config.toml
hidden_size = 576
num_attention_heads = 9
hidden_act = "gelu"
norm = "layernorm"
norm_eps = 1e-05
positions = "rope"
rope_fraction = 1.0
attn_scale = 0.125
bias = "none"
tie_word_embeddings = true
init_std_up = 0.0143
init_std_down = 0.00262
learning_rate = 0.000797
decay_fraction = 0.715
doc_mask = true
MLP neurons of a small language model. Each row is named by its layer, matrix (up: input weights) and neuron, and shows model dimensions 128-255. Each number is 128 + 24 x the weight over its row's rms, rounded and kept within 0 to 255.
After each neuron's rows, "fires on" lists the tokens most often at its 100 highest values on Wikipedia text that the model never trained on.

L2.up955 [133 112 115 143 121 130 153 112 107 107 133 107 120 114 135  98  95 117 166 129 127 118 153 113 107 146 115 130 141 115 126 130 123 116 165 126 122 143 109 121 133 133 119 116 109 110 148 145 131 120 133 123 131 103 121 152 150 144 124 114 126 107 138 130 140  90 102 113 108 107 165 133 126  76  81 141  86  74 104 147 129 126  84 169  71 102 156 119 104 127 165 116 145  93 133 126 118 131 112 179 153 181 161 100 176 153 147 155  68 139 121  86 165 148 101 147 164 150 114 145 111 133 114 101 138 103  89 110]
fires on: " Hi", " based", "ing", "y", "ed"

L9.up229 [126 126 120 103 122 152 128 119 143 153  93 183 149 106 147 140 105  99 152 141 111  83 117 143 143 159 124 105  99  98 131 123 158 130 138 152  82 138 130 126  90 125 124  87 120 148  80 106 102 138 103 112 101 129 110  85 117 139 118 147 114 145 142 133 119 133 137 135 118 175  66  85 191 130 106  80 128 115 124  78 160  70 114 140  87 105 133 101  77 143 142 123 136 150  97 101 113 156 144 110 125 122  98 142 126 130 136  93  64 126 136 151 159 130 144 131  78 121 128 140  86 124  69 162 125 118 159 106]
fires on: "=", "|", "pha", " 7", "ith"

L2.up313 [122 124 100 125 167 124  94 164 101  99  90 126 159 153 122 114  92 129 119 156 125 104 120 102 139 138 119 115 126 111 118 120 114 103  90 131 139 103 135 127 141  86 122 142 123  95 127  92 122 177 167 109 125 135 185 116 120 100 134 131 164 157 128  88 104 122 120 145 170 134 175 114 140 164 148 150 157 125  92  88 153 121 119 159 131 173 176 137 123 113 171 142 138 104  93 132 108 140 104 134 111 156 107  96  98 124 139 142 127 141 112 120 146 131 132 121 129 150 197  79 155 154 137  97 111 160 142 114]
fires on: "″", " Christ", "\n\n", " coll", "inc", "-"

L11.up993 [153 105  94 136  77 134 132 112 140 126 148 107 154 132 151 165 159 111 145 149 121 137 129 130 135 153 139 160 122  95 147 106 106  80 119 144 142 114 108  90 154 118 137 107 118 158  84 126 126 136 112 148 187 119 104 129 136 165  92 135 107 106 127 137 101  89  99 141 151 120 129  96 122 133 171 139 134 121 116 123 112 174 177 132  94 116 104 114  86 148 123  78 140 173 133 134 139 124 112 146 119 156 128  96 141  99  96 116 133  81 116 155 153 103 131  98 100 102 154 156 102 133 158 161 140  77 122  87]
fires on: ".", ":", " Inter"

L2.up810 [176 113 134 114 134 108  95 108 173 101 161  78 111 155 122 146 128 130 132 174 133  95 163 120  99 145 135 125 148 132 167  97  78  94 118 111 152 117 148 139 109 123 149 151 145 119 132 110 117 116 123 166 120 142 135 145  90 153  78 145 142 135  98 128  95 130 142 138 115 108 163 119 159 146 181 122 132 121 168 171 141 164 181 115  95 155 114 121 172 122 142 102 139 119 127 147 110 148 132 126 103 111 129  98  91 105 131 162 140 141 118  83 149 121  97 103 145  90 130 103 144 122 186 145 118 146 142 107]
fires on: " out", "p", "ut", " ran", "ide", " Turnout"

L2.up1632 [115 155 140 130 110 109 133 176 140 122 100 145 105 108 102  93 168 109 161 116 158 153 114 159  91 129 117 165 109 123 141 107  72 109  82 126 114 136 112 156 112 141 175  86 125 155 117 111 133 117 125 160 170 124 115 125 146 150 100 144 131 136 136 119 151  85  76 142 113 146 107 110 144 111 114 132 174 111 165 141 134 134 142 148  94 153  87 164 110 142  84 137 156 172 108  89 135  60 140 153 140 115 156 140 127 134 130 150 150 124 127 130 128 136  84 152 130 105 138 112  82 188 155 110 152 155 141 107]
fires on: "s", "ly", "x"

L2.up1553 [ 74 111  75 161 207 154 157  78 152 113 156 134  86 129 115 129 170 145 113 139 152 143  96 130 131 143 134 114 135 128 113 127 165 125 129 101 141 177 119 123 121 167 141 104 176 108 126  90 139 105 123 123  96 154 119 108 110 120 118 143 105 140 132 137 144 119 117 175 134 137 110 117 121 110 123  96 111 155 183 116 151 147 124 142 135 116  89 148 150 132 146 132 123 127 121  75  87  88 133 135  85 108 152 137 126 109 149 144 121 106 113 124 153 116  78 192 131 111 166 149 107 135 122 135 144  94 139 140]
fires on: " Women", " men", " =", " women", "pen", " po"

L11.up178 [158 135 130 115 138 128 105 126 109 127  98 121 158 137  98 147 110  89  93 127 126 144 146 112 125 114 135 157 111 111 128 123 167  98 139 113 135 121 102  66 137 147 112  96 177 140 124 119 103 108 154 140 181 132  71 138  88 138 107 144 172 118 128 154 141  78 117 139 156 111 141 126  76 133  81 156 118 125 105 130 133 122 104 115 133  64 148 155 101 122 140 161 128 111 128 131 132 146 127 142 122 160 101 149 127 150 127 137 120 106 123 117 141 134 132 117 142 128 171 119 131 112 108 166 147 109 133 124]
fires on: "-", " and"

L2.up1333 [ 99 112 144 133 132 127 133 135 135 130 130 110 128  93 148 159 139 154 125  87 134 137 157 107  90 168 151 104 193 121 172 130  66  87 126 130 122 124 128  97 119 120 118  96 102 138 106 181 151 114 125 158 171 152 142 152 143 163 122 135 117 166  84 129 125 117  84 124 107 105 122 142 148  95 160 110 126  82 155 106  95 194 122 101  98 162 113 113 151  99 112 142 137 125 128 133 133 124 148 143 167 158 202 139 144 141 159 148 110 125 134 120 118  89  75 167  93 106 141 120  96 167 139 156 114 124 119 139]
fires on: " (", "ly", "s", "ne", "ce"

L2.up20 [ 70 120 102 157 131 166 144 111  93 116 169 167  89 132 136 124 116 161 152 132  91 164 159 167 109 119 111  99  95 131 131 131 120  83 147  91 150  94 118  65 147 122 175 118 127  78 122  84 120 133 107 146 101 125 106 145 134  98 107 143 131  97 169 124 119 121 114 147 184 124 141 133 126 158 103 156 122 100 150 110 120 131  79 114 102 103 100 163 100 139 101 108 155 103  66 120  85 133 136 151 130 116 111 115 156  93 159 136 101 118 113 132 123 119 133 120 131 152 121 128 154 133 162 110 122 104 102 144]
fires on: " fa", " House", "d", " house", " ce", "ange"

L11.up508 [145 159 115 111 107 161 132 124 183 131 134 164 129 133 148  85 124 125 129 116 104 133 124  79 161 123 136 121 125 128 127 105 165  79 172 133 127 133  81 108 100 116  84  96  97 134  89 111 111 144 125 100 163 158 112 107 164 133 122 143 125 162 123 187 134 125 175 121 115 159 121 136 110  92 110 160  92 144 101 106 141 107 160 116  84 132 103 125 126 102 136 119  97 123 142 141  70 157 125 103  86 142 105 134 123 137 139 154 140  99 200  96 152 139 135 121 139 161 112 138 146 142 130 143 103 107 150 106]
fires on: " |", "|", "=", " as"

L2.up548 [141  93  99 153 166 125 160 125 191 138 115 129 124 108 114 135 104 102 159 138 132  75 146 156 117 133 134 159 142 120 113 119 146 136 140 117 128 106  87 138 123 145  82 159 136 117 138 135 142 141 167 130 149 145 151 118 171 146 128 135 109 173  97 155 147 139 110 155 135 108 145 151 122 107  82 119  92 113 156  71 159 187 100 156  58 147 117 113 114 122 115  75  99 126 162 103 123 136 141 146 120 138 149 114  93 128 121 125  80 129 163 120 169 120  88 171 151 186  96 135 130  98 132 108 153 103 152 100]
fires on: " to", " To", " bo", "fo", "To"

L2.up837 [178 134 122 146 170 194 126 141 122 105 138 124  92 131 109 128 128 176 127 110 100  86 129 149 127 151 149 163 116 137  97 108 125 123 143 125 183 133 141 115 124 133 146 126 108 134 154 124 114 142 130 159 156  71 132 150 141  78 137 105 132 154 122 126 120 135 147 113 148 146 111 133 110 140 135 124 133 150 168  88 120 128 114 150 151 121 104 124  86 133 162 144 121 109 107 142  98 115 134 136 116  70 147  96  92 125 152 111 163 123 155 137 123  68 119 154  80 102 138 111 152 144 111 123  94 128 149 118]
fires on: "He", "N", "a", "abe", " Al", "ade"

L2.up584 [132 139 130 131 164 132 116 137  99 131 150 131 123 146 172 120 127 109 147 135 111 127 139 133 169 139 111 109 120 124  93 111 110  97 115 108 136 133 133 108 112  93 113  91 131  72  89 145 104 135 115 120 152 131 119  89 169 107 121 158 101 101 124 101  98  78 121 121 149 111 106 140  93 116 150 159 110 145 135 123 129 110 154 136 117  56 129 126 133 121 140 122 159 131 151 119 141 140  89 174 151 157 160 132 102 115 151 178 141 126 171  82 127  68 107 114 102  91 101 163 104 165 139 130 135  97 146 115]
fires on: ".", "\n     ", " US", "po", "o", "chan"

L2.up493 [122 112 100 128 159  84 110 141 113  87 121 135  69 121 141 109 160  93 149 129 128 115 119 125 125 151 130  93 110 127 146 161 137  94 117 113 113 148 137 138 135 104 158 109 148 116 115 107 117 144 106 167 141 108 132 137 161  89 113 163 119 104 117 130 106 130 129 190 152 105 141 124 112 118 156 119 182 128 139 125 167  92 121 141 131 110  82 147 110 102 139 134 151 158  90 116 106 166 109 101 113 126  92  97 143 142  58 136 114 147 102 133 133 151 129 186 182 114 135  90 150 113 108 138 146 116 165 129]
fires on: ".", " ."

L2.up428 [136 114 156 151 138 170 138 129 143 123  99 119 153 125 123 162 100  95 107 121 149 126  88 135 120 144 138 126 127 106 114  84 118  92 106 102 138 103 119 102  92 104 140 151  81  81 136 150 118 109 147 157 140 113 164 108 139 131 149 149 126 138 144  75 118 120 119 119 139 123 144 156  82 172 144 175 157 173 173 100 125 114 127 170 131 145 184 148 109 154 156 141 138 145 150 141 135 136 106 133 121 123  87 147 137 155 105 123 118 104 127 143 114 153  94 158 113 142 146 108 174 154 131  96  94 136 140 115]
fires on: "\n\n", " District", "aph", " Const", "inc"

L2.up210 [125 146  92  92  81 133 155 131  99  90 107 125 196 129 128 135 113 165 143  82 120 112 122 118 110 167 128 103 137 102 127 119 110 100 129  85 128 105 133 161  71 159 150 100 103 131 154 120 136  95 109 133 118 103 145 173 139 134 122 161 125 101 157 162 126  79  99 142  69 150 168 119 166 175  89 172 123  94 114  71 117 140 154 169  81 147  87 126  91 118 123 136 135 129 159 129 126 136 124 124 114 140 114 111 137 137 138 126  95 117 146  96 153  98 139 109 125 154 122 143 112 137  79 126 109 197 154 143]
fires on: "y", "ira", " debut", " appearance", " Hit"

L9.up978 [130 111 148 141 137  57 141 108 126 126 143 169 158 116 119 111 111 107 105 100 139 167 114 127  99 117 133 119 158  99 125 130  92 153 144 118 136  89 138 116 128 121 107 157 136 123 130 133 152 135 119 118 104 128 142 166 130  93 114 131 151 102 111 135 117 130 145 150 149 137 103 133  93 107 139 153 133 139  96 145 140 138 100 142 135 113  98 179 118 116 136 133 143 135 147 138 123 119 136 129 112 102 110 122 149 148 150 122 155 159 150 123 127  83 122 115 175 137 108 159 100 119 152 151 109  91 140 139]
fires on: " and", " 0", "y"

L9.up685 [144  94 134 137 123 171  99  98 125  80  88 154 126 158 103 145  95 123 103 115 125 117 126 132 165 131  74 136 105 123 169 109  96  95  92 100 102  91 116  92 135  87 100 144 124 131 136 121 152 137 150 110 122 143 126 115 122 138 111 117  96 168 159 140 127 113 113 108 130 138 130 130 121 114 141  99 155 122 153 107 163 113 129 131  82 133  85 150 136 154 177 152 184  88 162 145 134 100 109 106 135 164 127  98 136 133 105 102 142 132 114 150 146  89 113  94 121 113 151 120  88 123 134 120 122  98 122 126]
fires on: " and", " most", ",", " more", " or"

L11.up782 [132 122 109 131 162 139 169  99  99 153  95 113 150 137 152  88 110  97 110  99 129  99 103 129 108 102 124 200 116 108 120 132 158 120 140 122 153  99 100 104 121  93 119 124 138 104 189 131 111 120 111 138 140 123 114 141 115 158 116 141 139 117 132 177 131  74  86 140  91 161 100 125 124  92  90 123 171 131 130 136 181 130  96 138 150 128 101 115 130 112 119 122  82 114 136 158 152 155 125  87 129 152  75 103 135 135 104  95 106 109 178 105 129 104 159 113 128 156 117 136 124 148 135 110 110 103 153 160]
fires on: " of", " (", " in", ","

L11.up132 [102 119  78 123 159 105 121 135  78 110 175 135 113 188 120 150 139 109 136 134 101 123 113 126 116 117 107 136 169 112 145  93 122  71 143 107 137 110 118  72 138 111  98 162  95 135 109 121  99 122 130 152 116 103 100 139 137 110 148 170  73  98 133 122 119  81 141 151 143 130 122 126 105 176  98 129 119 123 179 123 157 101 134 115  97 132 101 118 101 164 111 166 164 171  98 156 125 139 159  97 125 165 112 100 154 123 103 129 158 157 149 154 119 112 125 110 157  88 133 120  92 140 115 158 114 100 167  97]
fires on: " and", " of", ".", " to", ",", " |"

L11.up829 [118 142  92 156 185 134 144 138  86 108 127 113 130 165 111 108 136  95 155 105 156 122 140 120 127 142 123 108 149 149  83 137 171 138 103 103 143 131 101 135 116 125 108 104  83 101 125 116 143 110 165  93 141 101 132 114 150 158 157 145 154  94  77 103 134 108 122 120 168 146 140 120 130 122 121 140 108 146 138  80 134 177 137 128 131 145 100 159 141 167 112 157  92 158  80 129 117 117 124 146 139 115  69 119 141 121 133 124 139 114 158 107 134  98 108 106 121 109 124 119  81 129 135  80 148 126 114 154]
fires on: " \"", "-", " Di", " '", " St", " #"

L2.up1368 [155  95 129 129 137 147 162 106 129 107 100 136 142 134 119 127 117 130  99 156 114 118 119 126  96 123  92 127 125 105 105  95 130 112 112 118 134 133 168 141  95 131 168 147 128  70 157 140 105 101 114 114 109 107 149  78 147 132 125 149 144 126 104 145 153 139 125 144 102 155 104 119 185 126 161 160 130 112 158  93 137  85 105 116  75 131 143 153 129 132 101 116  89 117  77 106 111 121 118  88 120 107 113 148 131  94 115 163 151 105 170 128 147 127 164 105 135 171 126 157 119 184  58 133  34 123 126 151]
fires on: "or", "at", "in", "it", "oc"

L2.up586 [137  98  67 130 135 120 122 163 116 137  95 142 142 128 130 108 129 122 143 157 122 100  97 129 161 132  86 139 131 119 109 127  76 149 166  92 129 136 103 157  87 109 143 115  90  93 111 145 130 139 145 131 157  98 172 172 151 134 116  91 112 131 139 125 128 125 106 140 109 129 101 160 131 128 115 118 116 150 137  92 141 114  77  96 132 121  73 135 101 143 133 121 119 110 156 116 111 103 122 130 126 126 112  90 119 124 136 125 102 104 107 156 172 102 100 116 138 122 129 139 120 144 130 143 114 108 158  98]
fires on: " Ga", " Lu", " Mi", "to", " Gu", " Cla"

L2.up300 [139 151 132 102 139 124 111 124 123 111  72  96 104 176 164 148 131 140 118 160 141  90 103 117 145 118 113 139 187 124 104 133 139 154 172 118 125 121 138 132  95  93 118 101 146  98 147 134 147 107  92  89 126 108 143 139 132 140 144 118 156 119 167 108 124 124 108 168 155 150 100 111 160 108 122 160 166 143 124 111 154 105 158 159 155 102 141 174 139 174 161 137 170  94 113 106 135 142 115 154 100 122  97 105 109  93  98 161 127 104 113 141 150  96  99 139 129 111 133 125 107 105 128 150 123 109 209 120]
fires on: "|", " my", " his", "\n\n", "my", " My"

L9.up51 [135 141 121 149 121 135 139 116  77 147 150 169 124  98 167 137 155 126 122 108 187 170  80 115 144 135 115 114 160 143  98 107 166 136 160  99 168 136 173 113 150  94 122 145 178 144 151 140 102 136 127 103  96 113 173 122  90 139 121 125  88 112 127  96 132 110 118 132 105 135 128 143 128 136 122  92 120 132 164 150 119 173  87 137 152  98 127 149 131 138  81 154 113 130  61  92 118 112 126 116 127 120 145 109 152 111 101 153 117 114 113  94 126 125 113 128  87 113 136 186 109 125  99 140 115 107 169 148]
fires on: " |", "|", "\n ", " 2018"

L2.up903 [150 147 152  83 160 143 189 132 141 114 141 130 115  97 137 149  93 119 112  76 133 106 119 143 119 151 154 159  99  97 113 112 137 145 113  89 116 131 142 129  93  96 158 108 134  99 149 113 113 133 117 113 172 126 128 133 115 122 151 122 165 153 107 147 137 160 166 168 148 120 158  96 166 171 149 127 156 129 105 154 155 130 110 162  75 129 142 143  95  84 102 103 161  79 106 147  86 113 104 151 105  95 146  87 106  99 142 157 100 156 132 134 171 174  71 101 189 141 133 157 139 150 139 126 108 125  94 161]
fires on: " km", " mi", " votes", " hold", " Swing"

L2.up1512 [135 133 130 155 117 117 170 102 137 109 132  94 142 143 167 149 122  94 105 120 149 142 101 130 162 139 124 165 145 164 167  85 145 110 188 130 184 151 153 140 104 126 118 125 135 115  89  84  85 122  89 123 155 107 111 155 141 172 131 141 110 129 116 132 166 127 127 171  72 145 113 133 145 108 139 153 131 139 156 128 119 132 121 129 119  89 122 153 167 118  88 149 141 112 136 124 125 125 126 111 167 133 129 138 130 122 129 137 113 133 132  81 140  96 118 105 135 105 176  83 126 122 132 123  97 105 118 125]
fires on: ".", " (", "\n\n", " |", "|"

L2.up118 [117  71 124 142 148 130 159 137 128  99 163  85 184 105 168 113 114 112 141 143 145 117 189 104 151 129 157 144  97 159 140 142 146 121 168 116 136 113 100  91 172 138 112 126 149 110 144  92 132 128  93 167 148 155 116 113 151 167 110 115 132 121  85 105 112 110 123 145 130 134 104 140 116 113 140 128 114 142 143 131 120 118  80 128 104 140 119 177 127  93 124  99  88 119  94 166 117 145 136 127 122 101 146  61 172 110 113 111 111 111 145 150 165 133 139 126 131 143 145 150  96 139 109 127 149 144 144 100]
fires on: "vi", " during", "na", "mi", " at", "ho"

L2.up648 [ 92  77 158 142 128 172 145 148 165 116 123 107 141 197 138 128 117 120 100 155 115 121 145 140 173 106 110  91 112 125 125 132 131 139 103 101 135 143 120  93 156 155 150 127 125 117 142 114 142 105 133 154 121 124 134 161 114 150 120  85 176  60 185 120 181 115 149 148 144 120 121 113 119 127  93 135 124 144 117 132 111 104  86 132  86  78  81 127 187 174 129 123  98 109 142 142 166  95  72 113 127 108 116 148 116 154 183  94 119  95 155 100 153 137 150  99 136 145  99 145 112 143 118 117 130 139 106 140]
fires on: " My", "I", "ow", "re", "y", " every"

L2.up1124 [157 111 143 108 136 118 105  72  94 108 133 108 117 147 164 125 131  63 133 138 162 137 127 118  77 151 125 135  95 108  87 131 147 137 118 145 158 123 161 148  98 129 172 153 133  76 132 166 144  98 142 111 160  95 159 124 162 156 120  97 147 100 142 182 172 105 150 111 174 119 125 149 175 118  92 129 129 139 120 143 156 120 131 112  94 149 143 106 118 103  93 114 145 120 129 144  98 143 141 126 136 118  86 158 127 156 149 139 127 122  95 104 168 159 134 156 180 117 128 144 117 150 119 125 101 148  91 134]
fires on: " mi", "ing", " ft", " m", " km", "ed"

L9.up880 [135 116 140 123 133 134 128 126 151 125 163 121 112 128 145 120 132 115 174 110 141 142 126 127 139 137 184 128 117 151 140 106 141 152 111  92 123 150 121 130  75 129 108 143 158 133 103 159  97 113 123  97 128 102 112 136 157 217 131 112 135 127 140 117 126 129 114 188 117 117 132 119 136  85 114 121 159 156 124  90 112 131 147 148 133 110 139 109 118 142 161 115 128 116 136 147 132 114 108 141 143 155 129 160 144 109 129 140 152 122 126 122 156  95 118 110 108 104 179 136 114 131 121 145  93  86  99 119]
fires on: " (", "="

L9.up1036 [103 141 106 137 130 146 120 122 160  97  91 126 171 120 121  59 122 172 134  80 122 151 159 133 163 157 134 122 142 165 134 102 121 100 153 109 131 129 149 145 154 153 164  80 120 113 146 111 146 148 112 106 111  89  91 154 155 106 132 114 149 136  99 125 158 152 114 179 153 116  99 161 159 126 154 128 157 128 108 111 106  81 147 161  90 110 118 139  97 147 128 103 159 117 110 114  98 105 119  98  90 130 142 120 103 132 119 142 119 172 121  93 146 131 136 121 145  89 205 118 109 116 141 119 106 123 139  98]
fires on: " =", "="

L2.up222 [107 129 166 133 123 101 122 109  85 122 103 137 152 107 103 124 140 146 155  88  77 170 132  98  98 165 145 158 154 125 110 134 116  88 145  95 126  83 138 116 151 110 141 154 143 141 143 129 112 144 174 100 154 119 143 164 132  87 139 138 103 122 149 144 122 139 144  98 106 146  63 119 121 149 178 145 128 142 133  69 179 146 129  88 182 140 120 148 146 106 133 142 104 120 147 133 147 135 124 121 140 124 153  95 176 162 130  99 143 126 148 112 178 139 101 120 150 115  92 102 112 168 127 135 126 141 127 106]
fires on: "y", "yo", "t", "ic", "io", "ty"

L11.up59 [134 105 145 129  94 141 152  54 100 116 137 128 133 118 134 125 135  80  78 165 156 151  67 128 116 155 140 131 107 111 150 123 134 103 141 146 147 122 110 172 131 139  98 103 138 109  94 108  98 128  93 146 143 126 167 153 153 108 120 123 131  72 157 158  76 123 131 146  99 143 133  81  88 126 143 110 120  93 151 105 108 142 120 146 114 132  74  94  74 107 102 148  70 113 151 153 115 157 105 127 129 154 123 160 158 134 161 148 123 123 121 108 132 120 126 116 145 127 168 128 109 123 127 169 159 134 121 116]
fires on: " the", ".", " The", " Los"

L11.up1620 [134 168 144 161 127 125 131 120 106 103 114 114 160 146 103 119 135 141 134 126 167  98 103 102 115 123 163  80 117 153 104 120 150 103 163 131 103 180 140 124 125 143  97 124 130 136 134 113 138  82  76 106 161 167 154 119 153  74  87 134 155 153 115 150 108 132 150 159 166 142 102 128  88  92 133 132 134 130 122 132 130 135 130 165 102 109 130 120 108 125 137 135 116 141 148 204 103 127  93 124 120 130 117 128 130 154  98 103 156 142 149 122 158 143 154 150 127 126 139 186 108 117 118 105 129 116 126 137]
fires on: " |", "=", "\n", " the", ":"

L2.up1688 [143 141 113 144 150 127 128 121 152  88 126 167 116 121 150 141 126 108 193 122 141 115 152 111 111 152 119 119 135 143 107 141 101 128 140 105 184  76 143 110  96 112 135 108 156 107  94 102 125 161  80 161  98  92 110 126 172 122 100 144 114 168 141 130 139 112 139 163 148 138  99 133 109 105 114 117 152 142 165 143 136 119 135 155 110 104 137 119 104 140 134 144 118 145 105 146 105  83  79 114 104 116 108  89 148 142  84 109 115 106 117  77 145 115 142 146 124 130 106 145 145 101 135  80 145 177 138 124]
fires on: " =", "\n\n", ".", "str"

L2.up1636 [113 137 141 129 186  95 145 133 138 139 101 158 156 114 163 172 138 161 161 148 134  71 144 113  95 130 137 182 162 140 116 100 118 122 135 127 151 147 171 127 123 112 116 135 142 109 146 142 159 135 125 152 156 128 184 135 149 111  76 160 151 167 131 131  93 122 119 140 130  97 123 146 156 135 143 152 125 155 179 110 127 109 120 158 127 119 123 117 124 136 106 125 107 134 121 132  86 122  92 124 131 136 127 142 129 101 130 120 161 114 126 108 193 116 118 135 136 134 141 108 123 141 186  79 126 135 141 147]
fires on: "s", "us", "ate", "ci", "ed"

L2.up431 [ 87 110 159 130 161 155 128 140 126 122 126 164 165 128 157 144 173 151 156 103 126 141 141 151 149 120 131 102 136 111 121 112 105 102 131  82 146 114 129 158 101 134 108 145 131  88 160 110 126 155 131 142 117 140 126 153 155 122 127 180 159 152 130 146 140 100 153 140 112 131  83 121 107 147 100 142 114 147 126 138 140 145  83 111 116 108 108 134 152 153 141 156 140 110 126 129 110 123 121  68 127 100 103 138 181 186  95 148  62 127 102 131 176 129 120 120 130 160 145 121 135 141 128 154 121 164 150 144]
fires on: "il", "el", "nt", "or", "to"

L9.up1701 [127 146  98 199 122 114  76 131 151  93 133 114 137  82 115 153 120 140  83 139 157 143  63 142 150 116 129  95 161 147 124 145 150 147 162 115 151 137 140 178 131 157 105 100 132 125 151  96 125 126 112 144 150 133 122 165 161 115 151 135 107 146 151 144 123 137 128 196 138 150  92 113  96 139  99 121 111 134 119 126 128 110 138 148 122 104 113 125  91 131 132 125 152 108  75 114 110 120 134  99 118 166  93  98 114 126 151 143 157 118 108 127 134 105  90 139  94 110 175 102 157 112  92 141 111 131  97 139]
fires on: "=", " =", " |"

L2.up189 [188 184 169 121 127 170 158 132 104 115 127 144 101 108 124 144 111 163 112 117 151 152 109 120 111 133 161 183  98 153 149 108 154 121 146 126 144 102 149 128 114  99 126 124 150  99 122 110 120 105 132 125 165 135 135 131 145 182 142 119 119 128  99 121 169 119 124 169 113 124 108  87 159 135 133 127 178 117  95 107 165 149 139 151 119  91  86 145 126 141 173 141 105 111 134 159 136 120 125 159 145  91 154 103 175 144 127 136 103 107 147 128 151 160 165 150 134  97 166 149 111 192 123 111 148 124 102 147]
fires on: " Sea", " fire", "sa", "pa", " Dis", " lands"

L2.up687 [173  95 135 100 121 119 123  99 136 100 143  98 117 128 158  90 118 133 124 120 118 135 133 131 123 147 116 127 163 127 118 119 116 111 189 112 124 113 124 186 122 143 139 106 135 120 121  84 136 110 104 119 100 121  90 112 123 163 164 110 123 112 143  83  94  63 159 150 120 165 184  83 147 169 143 123 151 132 144 110 109 142 131 132 126 100 109 124 139 107 132 130  92  94 140 134 144 149  62 131 112 171 151  99 141  98 126  92 106 144 135  88 151 127 144 125 159 113 107 144 137 127 121 127 167 144 110 125]
fires on: "mar", " ru", " Battle", "ear", "aged", "uck"

L9.up778 [152  90 140 112  98  91 151  91 140 180 121 106 120 159 135 134 126 133 180 159 111 110 113 146 107 101 132 181 121 118 129  93 118 102 129 144 135  99 105 125 122 171 176  73 201 137 135 123 163 149 129 143 166 123 122  82 154 141 107 162 130 113 144 145 100 112 120 121 128 145 150 147  87 118 107 144 140 162 125 141 148 118 120 140 124 137 174 172 149 162 146 135 164 176 112 127 120 121 124 119 114 122 102 116 150 150 109 146 147 133 142 138 188 101 121 106 122 150 155 121 100 100 135 150 112 107 156 115]
fires on: " of", "ly", " and", " further", "-", " also"

L2.up1367 [112 128 126 153 138 105 152 129 135 100 132 134 110 147 143 108 162 103  98  87 149 138 113 152 127 102 139 139 101 107  98 130  89 134 103  94 138 138 138 123  96 125  94 129 148 155 144 138  77 104  90 168 138 108 146 110 157 142 102 140 154 134 141 167 163 121 100 196 109 148 149 127 128 118 130 146 170  88 183 117 128 150 121 141 146 112 126 146  89 146 115 123 153 148 109 141 149 136 133 138 143 134 158  96 143 134 107 156 150 106 105 151 152  99  75 161 122  73 152  91 110 152 122 155 129 122 144 136]
fires on: " National", ".", " States", " State", " Association", " state"

L2.up463 [ 89 131 107 120 133 140 141 156 137  93  93 123 148 126 137  88 135 143 160 126 134 166 165 125 143 148 114 136  81 163 110 134 115 110 117 123 156 102  75  65 165 111 152 118 105 113 112 134  95 139 141 149 100 138 141 142 105 121 115 139 124 133 109 125 139 144 127 179 103 119 162 130 114 141 160 114 122 106 146 143 151 137  75 118 126 150 127 185  84  91 105 128 146 114 123 127 130 114 158 148 100  90  67 112 119 121 114 124 115 105  89 119 168 166 175 110 117 152 199 151 119 166 148 152 138 143 152  99]
fires on: " Cent", " Mi", "mi", ":", "ti", "vi"

L11.up650 [118  92 106 106 143 164  86 150 139  92  89 133 101 123  80 127 124 130 165 137 158 135 119 114 147 131  78 116 149 168 140 107 123 105 160 127 117 121 113 121 148 100 104 124 115 134 121 133 110 129 117 158 129 100 121 141 155 144 149  85 104  72 147 148 130 129 149 118 150 137 148 124 108 125  92 124 132 163 147  98 148 160 147 123  57 153 111 152 159 100  89 145 131 138 149 116 122 134 116 152 125 150 100 152 127 117  74 140 104 111 133 118  98 155  97 125  99 140 179 111 144 118 125 120 124 146  92 120]
fires on: " not", " had", " has", " have", " would"

L2.up1637 [179 131 110  93 162 125 134 120 142  94 139 118 108 152  93 162 104  90 131 108 124 132 144 168 134 141 111 141 113 138 104 129 128 128 113 138 158  91 116 137 131 101 118 151 142 160  97 109 124 158 118 141 147  95 148 103 120 180 175 144 148 116  95 140 161 114 132 181 129  99 141 100 174  86 111 197 160  98 113 128 126 127 102 144 123 102 119 154 118 124 113  97 122 122 130 121  73 135 105 183 123 166 134 119 124 118 114 102 127 128 178  97 182 154 126 132 116 144 130 170 162 132 105 113 144 152 128 134]
fires on: " stage", " Pic", " Merc", "a", " kn", "š"